Weights of a small GPT-style language model, trained from scratch on English Wikipedia.
Size: width 320, vocabulary 4096, 22.2M parameters.
Architecture: LayerNorm before each block, learned positions, tied embeddings.
MLP neurons of a small language model. Each row is named by its layer, matrix (up: input weights; down: output weights) and neuron, and shows model dimensions 64-319. Each number is 500 + 40 x the weight over its row's rms, rounded and kept within 0 to 999. Numbers have three digits each.
Before each neuron's rows, "fires on" lists the tokens most often at its 100 highest values on Wikipedia text that the model never trained on.

fires on: "h", "-h", "oh", " wh", "he", " Kh"
L3.up549:474553492483439491493536495481513514493546459519577475488519472545491444558462526502472536504483461558442586490531536594468506421534427465508550515479481370439497490470485450565464523489470462489511476557501516485475472505513503480502472454480524483499463558526475516484525479448515425465495497486477547523508492426516507530566509502414477541494591507480478472589453564525487485518449528496501523506523472478501477457518511440485503497545485445562562475522529508481508422484509532498546485554473481512465526521461517477545511439490602545458486508497495493507495483503467499484522565559579542531477427514489514516579559495500569514463524385527467557500486536540534431448458491544499507516491557527486527468458467412550549464486537520522470493507466503535530478567500404
L3.down549:499526465502463379548491517539487541482519441452562501536441483526476597527585492532457452423463560497514457458525501510477499463476495460549488542458532590542443482431529517465529483522490505463465462566507483579469453457458472400444499504468454539532410573495500447476498559502465416512497561529508480519549495450527498472486533449448482555550437530534479437586514457475605463421518583493480514450470484511466513443478441443506426530460494533483486560521505419476457569543505538524455521514441532497535503570487438491455521534562528488492493481475462455502441568521532492495442508483538509455504537465463469540517514528487463463532530472473509489497571490533491527515498517547464461535476511465459453529514496412520531587545566483514479512505581443525456562527525475

fires on: " to", "ed", "'", " re", "ier"
L8.up597:492516503503476520505558513480480484456516532440533490524472456568497474465412529456495480444419533529522491498550496508531494522459499473444483488484461445490556497433549470463439516433479545470508491505529624471500437477550585445519601509474443462471518475544466466482454536588498420477491490481450481497539460449509552500535541484509521490498464408502576581410503552505495552564503552481526550505525542481466529516438518458525474512492511523491486489441497459502526497540461431449433517494405415516518511483509467478480472493504559538469478408529465528439496425509476441547517506596511545501504500561452489506559455443539552551546534595520465491572500560447501528472469486525477456456572474550524444467522582499540428426441434500479520520518488512467531500508523489
L8.down597:505528611530559528500502534570534526462501494482515515543575503509543549509505478540494511540565534473427564518551408493544466368516474565455432442533501558477506460512483447563588479471520504481547531524538466488492592489427495544492483479536513469517501532549514516462527481473513480499532475487501506553450493478466481558499480492429526503491446484502545458457431473542482487470466532476453519493543502540457510483557501418459456490492525401501508481496477612455492480475583518481530500501588441535501534500532465428534498544458540502487510451509506520469513514537479577484474474537519550510490533474502576490526540524547531445522486584474498494501489515477513499420520439477494598461507504567453480484505511456490438517492542528503534429582528435542448488428531461

fires on: " \"", " (", "—"
L9.up520:464547395539395530512525498515462527479478495467439409480524475482494545565510545555441470543509537463437478523485485492491529451465491470532469511521510470587532480444599470432514534443433550482492490501579525480567511534505506572453495496566537466501554482575531514504586540476485502464499391524479570486485545439442508536583498527528458521471476459543471503388504479507490502526494465551501494476541489483417424531525512518501451456496469544469503477461494512488495449527584520493546438626465493506543548490492519567493489499523493538503456515520524481478509467483514494560578515453533548515521515497520504494534480461387469478559506539494457435482493585515522484553573505461471459522537454470566506520492471469489497559484550445449531518523484549436465579484457455
L9.down520:541472515469537470499489510525461515532441590517549411510485483520503521572555475488498443511520487490546497658536479578514497488523395486470535491428448540483548529521499505530452469513450412443495514529457546476592502515489514539540526519472518570490519487540370452522484477532473524515463459523479499606528510581516547488482562555508498570481507503475415478477443499477497483516484618506467525477587495515488496472478467502489550526527447485554425484457443452533497472526502465537497483518511474447500519478517476538502451591467463551481451471474480494472416500543434548524465472540417489498546471493534481625489473466468515540464567546559524447526500470501427590459467495507533493501543515475481487459561541476421568481437483499544472485522485542461495558504564486

fires on: "ert", "ter", "erson", "ard", "ry", "ough"
L4.up211:538568476525482479517550457502413461496552460466515498447530491495512483547436435530571590539517470558516505548493502535525514553506434559521430445522456440511512528505467492520550490475495491536500471551488494545445480523430498457513480520534569512493553437513480475488511455546425485523399546484520470413453539460461480491524481524495501502432472463525476519542502519459503480516491525541426506516441538499473552523509525477400511528508496522572478570511486499551526496545399540505517468431504501500534516561538564475457516506429560476495463467565507456590538462538520510477468517539603543460500509530568517440502503529481451501539509525469483596514512503470526482518528514469453471498470515483503533500528480540453489491556493489418525585550493484515544506478427538
L4.down211:484498503537521517490459525491468531478504527541485462496524537515531486542430417456410580473486521430550477518423571526456426484538504490459500455518462498491524574526452501516425504551491424503540504489534535593500512488512447517519491558525506491479563537438540442486476470493499491500481517488547494551540534554468529526492480575504448469474555575511536488494546455459557496529476513503539526517474433507503484549463456510551552439502480516455532481512492456582477464546512487512511475566495409550564492528492396431494523553490557574437450495480515522443533521506423586422395525543520553468515474494463514549521453461475507448542477535546518506426521507498429474504480425469547457478466508473522518554617525463452424485538482587583522525475487469461531490502498465

fires on: " Mor", " c", "\n", "um", "av", "qu"
L7.up708:496480436505561463477547534486500506567512445499491485431432540486474456491471569491468526428488587548515513504536436462484518466554602510471481559533550425483466428506497460471503495475468547494455468572453558504520526530579422522497540572471435477477478519506520460509493532507500535438525546520505513528536418464495519470556551504496502464509553534544558547502472487566526501501459461566457559499472488543485509472498509537484394461482476447546527416537510448441436492419536539522579537505464546524516437478488604489492445447467453492417456506477567512534482543472445447449526575517528521539492560400512468524493536492533429516538462538451571413512491506500440533485463447497435534529505526519536544547477502472511525458485460494545506477511529494520537428487561512
L7.down708:422515602498511508556513506475527450502466473534567506475498487493498539489587515464501522490427460528501478544501478459469505548554528459546449484531490519491477456469476502427483522561424523513575482558438515542487523468500488513516509444449495540493535524511449482501600429498501462451534435516498499518447513567482416426548499489502452491484526506450451466530515506575508514452474533501473481555524475524467574462521507506485610529482436541513527441506553461503437529429511521522542557510487460475497409557480550436483511475480539574475529431537577498548514478532480525502465476473481582441522473474539465510458424568481476453540564448417523454522551499543494464394563421626522470502502496490458522442461519510477577469501492487487506548539512549547497529501500487

fires on: "1", "at", "l", "m"
L8.up116:433408524522496499444529551495547451572542499459530492451522523487457496520574491519524499550507528580549460525525424437516393512542604501503479550452511522465422475522514520507510465483463532521535501550527457494608471470491461554541447555458476502518535442506512506517514498485514495491491482550469476458488540484495536527503499565466525484391483475504451537530508569512532411497528477475496556431490458565515462502475531577463527578546500418515536540533520470554469456538503458507478466454497547519578547502472456500541470497490509438510486455428456431496504445504573555467538514504550599492496510488418439500429541518493485509515402488483533552537470512444471443507514505531525491507486451477529491541541493470421504461445559460542567456518492464554470468555545504
L8.down116:455483538518472492499519564530501519512474471457559514503510452542488518523542489491553480513566477458418576475496492498557536440483536547496439562592537435516503484385531529562453464410521484491432452530443524484524432446448624534490489478514458543506483523534489518549420497508455455531525496527470503592462511498490565535474558515468556510535497588548462486461498493433548520483376474492540530477529468545586512452545589453585500561546522457521482452517502502478497493529441511462537496567555435602511491502471450482522512485388497512508496464492534535555442510491510393470486501537520468509478449484529457507485543448471509528499483543472488531498494462543491505447499443496513475454526468478556547522505453485463540478475532457530487476516519485543475518520551458

fires on: "re", "le", " for", "te", "he"
L7.up599:478476545504509527514515467544461435538522535444529488451542462497506542469495475439482503465566487473517441408427511422475482478444481435499544523436476478537493518534536490461572520432494516502533464452500494491552419553466493488491522514535408441470491434549500504465536503522502507468514513495490543507548550476519500425499478505578558518520449429509507598512481523596507481465485556565507516535468510513484484614531451493465502512517501526442491484535408484529479479549493457503475544517551534563496519550551442485509563514605523474504526502469497449459481546456557479576544520480499466452574514501558457464532526471472514495419532482589510489566551495462508516518510475521489482518522454479486525604432542492508486418522502517497511544469461475469450537508507540
L7.down599:459458494500468484472482489520452491544473522503549537497458476452502558508541474445509465445503558524500483436570479547459527478509529509456464530506509531483480515527509576474503498464507486449499495511417520502503544577578486519548533464584523453441578508481468478588516472545467484539422484570496461481561482497517460562517430494498540489523497513577491507454501466403489470545549463459544474460570506529470562455444547411479531499564471552537482445421474539450518508514450510535550439508507526459566478532531489479508522463451507563464497568536474498464538394477442462466482502493438516513506458530507484545483374462462501523460522508490571441504510494498468558571584528559555506454589480550510451481507411440466555536532514499559500461532533543527484502420516486

fires on: ",", "o", "t", "o,", "h", "-h"
L4.up1269:430598540539534548477496558454465491523475537503540445498443493495534466449372520470434446519457472506453512481529501494521497483558500481432556505481586458443562493442470476516510524480461493442556501516433568521486488526524451485492486516551479440498493509511533525457522460554448426540569524530487495481569470526518500477517572589489522505485499452522547508514443569511540447471494538460481566491473431482466547446457489483549565427528563509461550538495465482507513521519474456499501482522482475394448479490448553488579515561563495498504489528452502567491474529457527444514478557504474576501481512414440535490530508485439561523493526516507474484535554499471478497523540475524517575489550420481478455487502453502456513450489502572594481484530521494558488503517515493
L4.down1269:483484539450502553490481452524486553486467560492522532469474498433487484514502425546460450534484554478490497503484507583513464487443450574473531479453538499581460524469485540470476518467451504555463518509407468513448529498519549412464458443507521399526462502474443472444476492505563506456543458535521417472471516473421586483494463520520471559526489494535486532525476514512461497512515420490481428468513447532517533479457540503551504511544464537462437525446544456480580536554549526486484465515556529494546524513536458510501519528523487536476457544548515485523513441572466456509503480559499477502487541473427496492475534520500507440492492486460562448507524483528472526403484543533523513512490519563540556530481494485465564453577514532505471541433500446583503590518440514

fires on: "um", "ap", "av", "d", "end", "c"
L8.up1007:481481460509474534517539509493487485505483468448451530394554587525516501499483497499496551505503499454461460412457536524533541469533499423518530504553552554518444551514451462460590463529524465514542537475548495456520528492468476548434507474495489502531529560539473417506532572425544464436545398500471470552511466507517503497477493458511535447498455502503536486472457546485524448485515528500501484453452462513536533492513567467510502418437493442500555499559484549487470499462462508543471477563410545552560528405559540547537478420504550497533460540489496530483511479538462487485528428430536455481595526400539476478492494594522543545465489528453582485492473505528465587453464541514527541566463511494534508563485560530501495531489472522555518528571492446522503466515459513
L8.down1007:450521507499496554496545495537451471552471411507498475501487532447524514532461482587475494544486505467489508474496538485406460518419516545535478469459561504442477537433467476516432444514482524523480520520583593521506528547470473470463402546549431478420475482484513555516511494464512439584499459524506515511432462516483459491488452541471548527479506541504457597484495500514489532463461466458464481550541547494474481558538548553495501549525512524510473440459516490514462514487569492450454482458475475479539463550463502451459563487473500486516596485498531411505488498470518487485513455514502599476430491559433525433473506531540532546526553497464482480537530520480485477462506513483432474531467577531454571471503455533485531487525494564548457477565515485524560536500485433

fires on: "ak", "d", "w", "k", "an", "f"
L8.up461:553491462464548473475570540450476487517537544450460472529488404530574476529553474490518479336519522491523493536495508509501576510462552467497439510503440492457466482516478475530504472479474519497478490512461449520555534508479534504510469447455461525480568538468477488507496486475550505546467559532493545482478453526504561496464422563563513511524456580468499434477487560520484475487502554500508524546473565479475513481538501463501518558569490459449486529513512497432555499544535491501509586443530514437586486551527476435596542499494542621438493482520455478531460474468478406491479461515509537496453405553457517476520494465554436488497532546442490498491564453581462459540458562505456522530524497566452420524458575427461510464451451518520467497511488525516475501466516476
L8.down461:488463457453453527491504485512473463448567515510444572549518513520508462572520541488604473583525496527520525460458502483490440468485503473567470433505545484518522529543518496544469509522570481510471548547471529518544475535487504486454547552515557521558530578537531554498515552407463413526500471493511529522401470425503497506511456518544519517415463531475501516477477462444445531525475474475513481452523465494564566502509477487510496505471533435439486453524554531456503522387499497501411509513484475588522525484526551574453515477474495442502530511431499532499497452569520618519606448492550559531506591472498499485547453497440469512514509466454499516445488461501472532488464461505497481512464496473537419493509550496510472529574474484522566558466438512475469504509526483

fires on: "l", "1", "e", " A"
L8.up341:493474482498517487440466531530538467575502422432501512500527448543523579500484493490505481483525525477516521548488451530565496483437602511507423477417519528464505505507452503512507488455503511556444475470503443446469479521526520486528517555508508541507552496562501515410565451530465465500421471518581486490509578520468416496454527472451590536504553488448509500513508509469530449490555546497551438482511469479514585522494580511458456525531529436630479504541532542474541488570481517433493490429490494514540591550484408537444496464547521489473512467489533534473494447528511521507450537488466473539552487430523416491470502461534566548544446520458537532512425467474468482502534481568457438549551447513518481520544433554504438528535432466568445531528512459435443516569551516
L8.down341:535530528503544450546499504423498543474493495511479539527549504586435517535456541540457517537507518521468424483554466475521429469462513490525518496542509492532496514448550534511539533463493445468515557500475478467550497486527511531494500485514470520503470576525508602478476531532465531500469533516516425480494519489405595546444496426517554443533493532526439502508471457396513489478482533466425563514555526452494474505459419510492493584456489528472516513438526535549574538505594423516514533456482556579557549516528478458543539462459469464506491493466475558486455485529589472556494516494590424493501505457533529492454518449527446515482424489467439520479475445618460517433507473492593493399500546439513554544550567469455444453484518521472417539498473481455442511517508484

fires on: "en", "an", "er", "w", " U", "ah"
L3.up649:478501596433489491498552526451503464510515475449434502535401535396474539515517492489551579514484476497547468517473438522485551451487502540504492477443496448550528510518470486471503487504532533469513554570522500508518532477421462510488553534434523459443525528599556501479549540481496584467529535508477538478463543443504518520461484502489531544449583468510507497488506537501444456588539570536515507543415492552513574455536502519501437532501516479466476550496434454465532524511517514443541476425563548412493557545448578521491497493498524484559541474447457491599448466525511445564541496533478494463514505512471460432478505428536499508504523567511508497551547487443437481548506519543472467490569544542527422472532504493505447438565487508447438503564544427515524443499530527
L3.down649:501496532520518513501458500485463455556517437495509482513488444501524483545533549600448511566526474484511495516541557506539510505518469548523460503539488462495543520490521553568423474473547531489587473485563483560404437451458446442524503415527478462505520497539470500487473556499489457521506544517528532556501454437477506497469455534456483414528515473564477493488407530446524457508439459561427471525564478503586475492428571520560493450476549454519469532511539457536446485499436481558512537544417491512438540505524407574512510513452531413443486489517464501483513413574464539566535482523518484485505464508432541450564484572514505500560564519541505508486510512450481501435532499580499480557475461537438523485452534508488491501501455508522539456485478439419461545573466443

fires on: "if", "ic", " Hot", " (F", " Public"
L3.up485:480506505481563516494549571484529410492465480548527434558453564547459562535492603535476520420574524490473474516511545535510484552496543500475484502513491463509492494531431429423441512465502466483491475449458447542456455485514533498436581484488446496518499524530468520541480575527537558528428473533525501469511446486534500450450509474475439507572419488450461552576506542476473553486515515489480538489457517482512477544520546398514505538618570488499497480562505457507528547440503543500509503525571470515493526424494516556478491475494481428515483488554543523539511479525475469555477505543454445487486557429529525475466445514498525499460527525529439547501558446504478501504416534512498434483533425446522444532549491519527529561510476545531450550452533565472532443511488406
L3.down485:494548482489474501526511468491540518512444542454436402492507533441617540450515571481503536475521520521565517429578451557479576516549471579501587448486562546482508512490536527529477526514515491575486495513514496514485579494454551495524527499442476510547414523459469427536547472526418543422508497527520501505497493462546507472517461506563472532486509501459459529472527465529520451448503464454451549424460449506474460447524499593552494485566466491499464574526505494535456497517478524380544608440429503495458524535469432473543515482530563390550462521468518510529455540527511470504479454506485533537459497467486442512463500560503523475554495455519515507510485493481540429533500481497526512493475568504466497504446490481435551517401534473513468471463469525458447528511513538

fires on: "ag", "p", "ap", "m"
L3.up632:514441477479575531521521524525521462518460515532521497441524583608508437479494532501480540551556580480532484307553552535514463580473479511495446481523514467403477540464489448516485518537453488540630462494527475523462532560428428563471554468475535523474523507464530463423542481456496476498543554497493527536461466498496529500487450479530534572458481476460493462495495480452568528445568537450492550483491599542515412526503520515474504557510514543502514564527495442480478482543483486567461441513433444535520576485522431460573429447445479502512452505584503542448482511465500509469500585522529473510514450442452487516435442521482473568529494486407514433467485506567558549522497469509529481549514528561465498489502479538544539431489489455474458506569493541499476522543498465
L3.down632:504538556460462521487507505558470408572516454470494501482505479533507450496475540465486508478417496522509485455465489526505584465452621515531456500510479490550526543458505587470485606541490516517483507530426486475528491502475426445444523444504439526450513467516479465463454501451549586447488458506491526522518456546516511512533446530514555549451498587491495577530485477489492439527531473480490512466469476467503542509422478445579470484527458532496469504580521534527528533493474528502448481534516506500437478457540450519430501545517528598476486397483491483523518587497503529488595453553477506544533469564536540492528514515499549533475546555445535495473487493475425440469506608528521582457479513391529508487513470451428535506464501537470470491458472540421534519517517452

fires on: "t", " re", "ol", "'", " at"
L9.up274:477592490582517526514578506487493510512536454459451543479469459463487435480525503514586452492433542456437489448476534453552427569522430449511441507514534497433509581542503546530450538484472526557469479526506516503437502542553442561546501563542486483517527443525551479449566480440427508511533479505477599464530520501437457495555543464522557494546486497441557544421527498461437535471432514468604445439474476463459482567491503568510462473493527404540452538506456507499525515567488437475441507478517525464452588510507500485518550511486558517499460485511453536450488519526540539520592530423473520485493483536501484557524440469526551543492514526548506475486477432475473586554538551484456531471521483479454473561521560461549530525530476523503410483451505520450542490504450507
L9.down274:499532541493466543490455530482438537543569526526414492552495489466478505520466454489508490529547496376517506465490458488528434412458520521446463479561454480459519539472590464526427474537487487534581553503549475518550429510507514545500516499516509396480526449535522540471449507540466512430491488596495516517606495526489479502513453443518535605491444528582525469507526449480392518462485513512455539493481479531442532520571507504460527449510493444476455507588509545440473462514487491459549460512487520473490524414500521479499524490571512438488494591511471447461539472457530546456506453514526499476584540431527486472551542526518460445488507550529531530451477573486455514517553516514554533456517532539467491489467470486511464514522372477499520478530442530547507495579460490

fires on: "re", "us", "ov", "ly", "ocument", " Rep"
L7.up367:470549490492533482469607432490485491541512505526499558549562507543470548466503490524492570504449482530517421475525506451478528502521552525485453494501540467473512512481515512531494577543494553474460561493489478535419462555513502558500486468532592489528453513551515510464503486441496498433497462486493484482479604472523472493548489472544519456548536472503528479505454476492484485509516489517536506510444508569432523503480452443507482537484527468525578485464514487445525438472415503512395489548641486528508623499476538536568448556443563449513446531517512510501504538429446466477495456454479521488522540469503500538574500563537517492504481544485523541555491500496470517480475503481519506417473481407512552448447521453427492480519492483481550475472474517475477515557507531
L7.down367:471455537545513419531518510444489487530537469546565543462479522431519525470460444509488455462375514492479512459478538533489500493419505528471517498466463516508510523506520468564520466501443522442532476508452487483575530498431523529499460501550506614434489536474487488471510467496448562502571524536501506457457537535520531546462480577492502547498482410474535574553509483488495488496458444499502426491512454499520528494529412482490503583580537552501477485464467553498440469543538560527514503510437498456473468496577480504355451437458483549545501515568480512470507575516567534512532512471467527511537571548520516545533427475515496480525458495524486496520473508523414550447556525605542580433465446535478467503453450503576566457505519478548444533476435482505474487486514475

fires on: "g", "eg", " Reg", "ag"
L3.up181:465539463485464546437545462474515487510463486472492527477442521509525441489507544487457516512464494527506490461516526505414452557491535497447396489494458458562471532491390476487430509503553556497537454484498511495479498553470490510456505537502449533525523521493440543477497545475503478522453484539565531521501444529502441512485536486506452459547503492457531585512458462490539510498510537523479529498608496470529494509548506504497492497530571495561488543561420514472537623421454577448509461546442506492449442487502373517560482494521575484465522494483452553544589454520480494440525583487492476452550535449484581475487478549512519522458511441492554542510451514525499477454485432468471526518467539502519509562496459509514503504478538513588546469495469518525552545535447435
L3.down181:492555440484461488468525508516535470485527498441533515497498520522501487473448447455456503524427530571536441477490465455517565487435546526547502578569493540561544503542375520534440466468538500548447551477518458461422528481429471491523426472508445470486481489514462538471516499497590484572481486522550430547469476521455552520459500517428447484530511497464511525448453516543483540466472492587538496542560478500521444505545548471427523549437508508488524476548433572558466566478488460481564497527417491535504507392441461583499544477475582475546501510526580515530482480551520487454475509529530539533481497466481554482509477555500536471473453536494486499501460491493484515506446485478483543505507550524459504505470480599479505503496550476528574460544469454522464515584458461

fires on: "al", "em", "j", "n", "act", "ous"
L8.up302:519492503560541506509475512418480419472439512531559513524529424564551484546464455521467473455426556497476489551484529474515457529519521567506480487442513498487505436564507505519525515474531523455476455591541483439472475458456447460569447602554447463484507474516514466502588520478472483494521450404533449541566474500424553464452506481561494520596556407509483455488524448469497543534493507439521559525524475512523513469459503448521486476463504514474520520445494475495465537498496500413538484497535489521491479408498535569450484474502461452441513524436541544442447496466440486501453520504484462532502548517524460453488491493512468528414537546515467516492480530516464561503564529513548516512424536532527566481485440498438500488490498522536434499520450601562503522524471593
L8.down302:497471457485532487506480509516541489441460513496467474513516489474481528568545521498447546487537464429522387509516549532465505504502454513477416515509473583509453475487487482546517452539479498543467587542518531523484514522549547488496532480540512541474497448499486484498501491486520484513443536474444549460509542523471532559474514461453478548482534481511524549553496465555621461604433448512604434483513474539505482430623528410492503500436568503525512555501544479529589477474487532482457532485545551490416485484529424565532483455477568483490476513457411468501508530486503511424498454480559529453473471444528550447464474528555531503476486543489523491479515528531489434450470512540497518515486566575405530468491538517517540476525517433472464480485465402491491466558499445

fires on: "oc", " =", "od", "ig", "ac", " inc"
L3.up1170:526514435453499575506489452445439546477507478557496474420470466465474506454494455532493501558513505505536500460494454478536551483473481510521472422429536517487526522493516525557482529520495431458603519502535512553398536485508468499484526547575553544486473544422508488541486522410489462495470466539498487502481483523514536536503539545529383488500483560553574468476561548498461530615483477524498585519537570504481598452488528572580432439557473530496448521386558562520462497427476465468483482522432523520460477453480493539476529534474521492563467506444498503423524500482472508501451525427545524501500555388483486472585502478524491464559469419488499538486546464523575447465493530509500572568436443525566512540475558476430503527466510489528515513505489485501525478527461478
L3.down1170:529559456505511457516470528420500553514489533558490553566527536527569461474478522433510501488438447513425508494440493456495495523481451460502484477524493478480508492502477515537426514463539551548496521546488549503528522497488513549485528512517484429499464444457516505523425576483511455537491533527482462527546480565576445550543464559444537477442456467513553516487503469501487462448503456452482467497523428514502501519543501476490524541476465454545523489446559489480481525538518491547520584456469541478490580500476456477537430465517548457495549487503534532534469499547518416514522516547518477451494505562429545501428549531550488497575475515461478505493567461483482443552525510577492458481422495556459530466531499491450480453518591560499498472554481508516458531587562491

fires on: "ad", "ose", "ind"
L4.up593:459520497471447584486457513492450537476575530543477507390517483510512506488549414478524592527589489596501497538481497501518544506426520528514512472508516544511511465493533457476514520527448524476569508461488539492526445388528457534512490505512550552510496515429514469520577457495550520528483503484515528500494537517509501519499529409515501491512453476514550532512441456526527450481521488441499562533393485442453471540469562459462453431480463487495537441449558438432627550534473462551542497494465524542447476491457525508512459413581535496502511443453457543472466479506518569482603472508416523553479486476537501547506472507433517538487485454480548567563534457515527524493559510535468523546496487463516478479504512586488499543544524513460491502515493560559456471497480505
L4.down593:510527517532520487494508464506535533494462462513570536551533520463534565516463469495416541438445578536533430552468476552548601480380496570480530422520544427501524560475418534498476484510538436489504474509496506501518409458495454526478443480572496507490482482502459537476503560555539460527492485504514518448483481528478554493478484492545465447486539500430514484493457509510422504499537517518479475526534403462498569466469467475566556487458584522498469463542457534428491485557449555524494443558481502502532500496463534497514499468437456492391502518495564509476489523505479533519449466552456440525468543564562427528479441576483510533556490543454568579532539506541489484478464431461532475575477543504497527507492456463542438505537506499500462438521458426501450503521491552

fires on: ") | ", " $", " % |", " | ", " |"
L9.up359:488487566438465572518449545543493532554438439581552527557498475531542491504568459532560551500494497512490533576443497471559513525500519529479525556482453545433521514522549533460471511466533483532446490476501501515483460533487544441474483534464516477495505520466503564561575507539495549448478482555552502577550521544501527521515540443518488486499549412500532475449444420547557519523446526537528486524481577396472433460468502485468548509479519447487515490414535472532512448539553485511600469472473488519591487516454514516494483461453455520523446471448496541568494457525651482508475507504455550521401550494549538462485549472514518491468512473561454492511515489466493459463498532526439490459465563448495467444469504454487436575492514480515487440517480495534453564503511480
L9.down359:500466533506461474484526567511500546471564444508482485486512545500495477470516451458465517464502554521524492495487497486541468556484621507624442516529505528453492524479429544529518494483535455524549489537472500491504470494545464536521467527588553536526435539533490533532483493453505547524546497542580448500569500474498500475467457563482551522497466526467569495454492469503478573550477457475529513541419453482527505516497410458430396550548489484485568513552461482449509406493481548421381518580529512513563467437543514493467477488583446481571539472501539590514570478547496485490543483470524517473484526534482541477503508459514437478507573502524439444523513456441564487504502406495431459464479454468479472563531503504506500473554520509494512558481425553466425476471467532

fires on: "er", "oc", "and", "ent", "amil", "ac"
L7.up88:507536556456503441538471566500465478516504498479493504524463443480430554467427514474450516586537543461507492476454523512447532393529521563596488495423525473518459418538484451453523512540549520530477534521536515545536488540530487493490483500545514527554574507502485520537501509442597545488431498460501524521496458540499540418550516533465444439509515539533561532534493451449521461508473433489535594475519519534486585481466592480531475436412466531508477501477503457546445530494506473455458497526517490474413518515480495457499500501493510398470461508485499587508522531496491426513532558500508521489465612451461528466481527527420442452548428419439567500532484528470467508511494557538452492485551531491506563559495461509534497560508480514518555459552548526531544531475452518
L7.down88:451441498540504561443455557575556539558479527504562505566511454452498439425491559477520464418492467465515496503516534535481464578524476467515481507423538492516449505526440540475441487512491509549557460542560510482528468416483537505583557417526513454429468499551525532608470570377539530543494489537486513479526470450546464454515447494601500534569469473462564490492470546433518478524511530422470564527564493471575464528469478538500507487563475431535466506437496543450508553481531545440515561530478461499510436468496536439481508493448503504513532441470491534526502472509522451528508441435502465492510484557455494433509502455560517463551420494465492500509511534533569507536568547539523455520546516526484498475537511515507472496561526482505495570504437490504508486572375432

fires on: " (", "o (", "on", "eat", " on"
L7.up1275:508477426586517470525536536513466495464482567602437452468549460457476544536567541497515486533479559481532505528528516494442379492556471511563529488524516499505467527512493425474526532554552529476529482494548466500489515471494562569437489565478486503491439406544490465522501551454437503471476478517434539611479437471547484535494462571545518532512521529476461527508493553406537450518470483566524502527511549582511508520494475479462474526503530494447465500518417521571530478498495507510516483522486478477529475529482458549452489481524585473487432472479459468490529574486498505452512471432503527500518530469457520555442468524430499531456510495541506458467465541478485479511571520463399544523505446535514433499505552497449522475482492524546478503512452541446574533522504531
L7.down1275:509496459477506503481434522485508504578518551511540460534491550492514445508609502510488477580514558406529485559498570441480480529524506491508524462491507541491523557521558468541468452539531567493452492507551471500535468610490478537428508535505500512494457457516414493518505495534432541422536425485502564504430502487484477488524418457487496503538560509487397491478547540552469568472457436506524533502583508546512440531529503485496492525457524538494422544549505574478546499511466540476521419480511494493546489478547528533530499532470443546405559494523538502521500544487466486457463485495480524403466558514500535576482492446474497523526508447570521445549541476531480523491398425523483503558534475489455553497513557535507515460434441519538516527505401529401535508524492511

fires on: ".", ",", " | ", ") | ", ": "
L9.up692:443415428490501541512464494475533540467500518486501481510472466470511464458502456517510547488501448490507571537536487490501555496480512473469488474529454535530488546567498574534552512520545500549486442436553511525519429528508533475466426459475495428461462547469454549571496413493551582461483466456493518522475496511557441509532483489505514526593539489557530533454476425441466570496577603528453495507446569478501475498533491449529480549538580493457503504545489454482557553576526512481557482516452543579511473467450568499485464517548517482535488505518479462506534473508455511532500485493498530587556426476469455458546513433466500503536524577608494459536526479542544479486572495488478504591454551506471536503492527520465425472426522476572475430497472457475559529435479519
L9.down692:560404473458539426499549480520529516523534481568484520582473483450498461450512548483495532514521488503417546575492474518506509515478498522512510543462420471502520462486398485533484491489458437519559562434477513478569415509539464556556481541510548497502475490579528492444454541411542463520535408497537473512572448521521503524435535464540469474458482507542509513485550498499511540404500578470518480452420454520538538553532554468480571563489555485494516442462508549501509477550470495537523423569489519487554447486433488478483467594530499489520510550462528553487502549474504470527513513501554487456546521556509545500474501500456452534468540526518449455457507463516516458468447489535487487449464477510458474544480519490481531524512500471523534511565517492553495484456492493

fires on: "/", "us", "ly", "-", " originally", "on"
L8.up793:510441560540489456466540513511523565558482516516435570570460481516548522583509550504474472525534562497504493447517535435484477509618501502512455416488518499508456568491463455490532546506535516511516513553511528628560532521569540566534520419568521493560531501472512527495521538434493458485534447508485497498523508526528488547476435567539427501538503507562542501418406505513451494520461536579524545543508496530494487420575421466517444463520510495506483439459561583514501529464481475510501454480547517491562523508551449443515474536478514440479468525559489507438501617532513486506485439473470547528549547464465521536495518450532549522487456487500456565393445485567498496442463497555445475458499516488494468473504525441483486551531508508447494522535462523539449552489500428
L8.down793:423474600533552531512531460490415471486504517512482499471518457542520511397453406530454514542410534484481477577508415514481498473492501505430560475474505569486520502574515484554462456504588442511539508456432488446499556524457515474496533521457510461516448520503551561497493486492505484412469483562468545513544537506491563449511528409503474506493466475548540511525490492530477503496493543525516534444464449491472538516502525491457527499545527556506466497489431477499548431541508495563491576498480427468510489513512493537533475483484574531480514493491447483492535482553571505580507487432481531487505484553468448517586469476471439560524562551546477471537508449528515519437451556541575503563454507536563486495454506475483472475514525482570550403471563460535468546480524528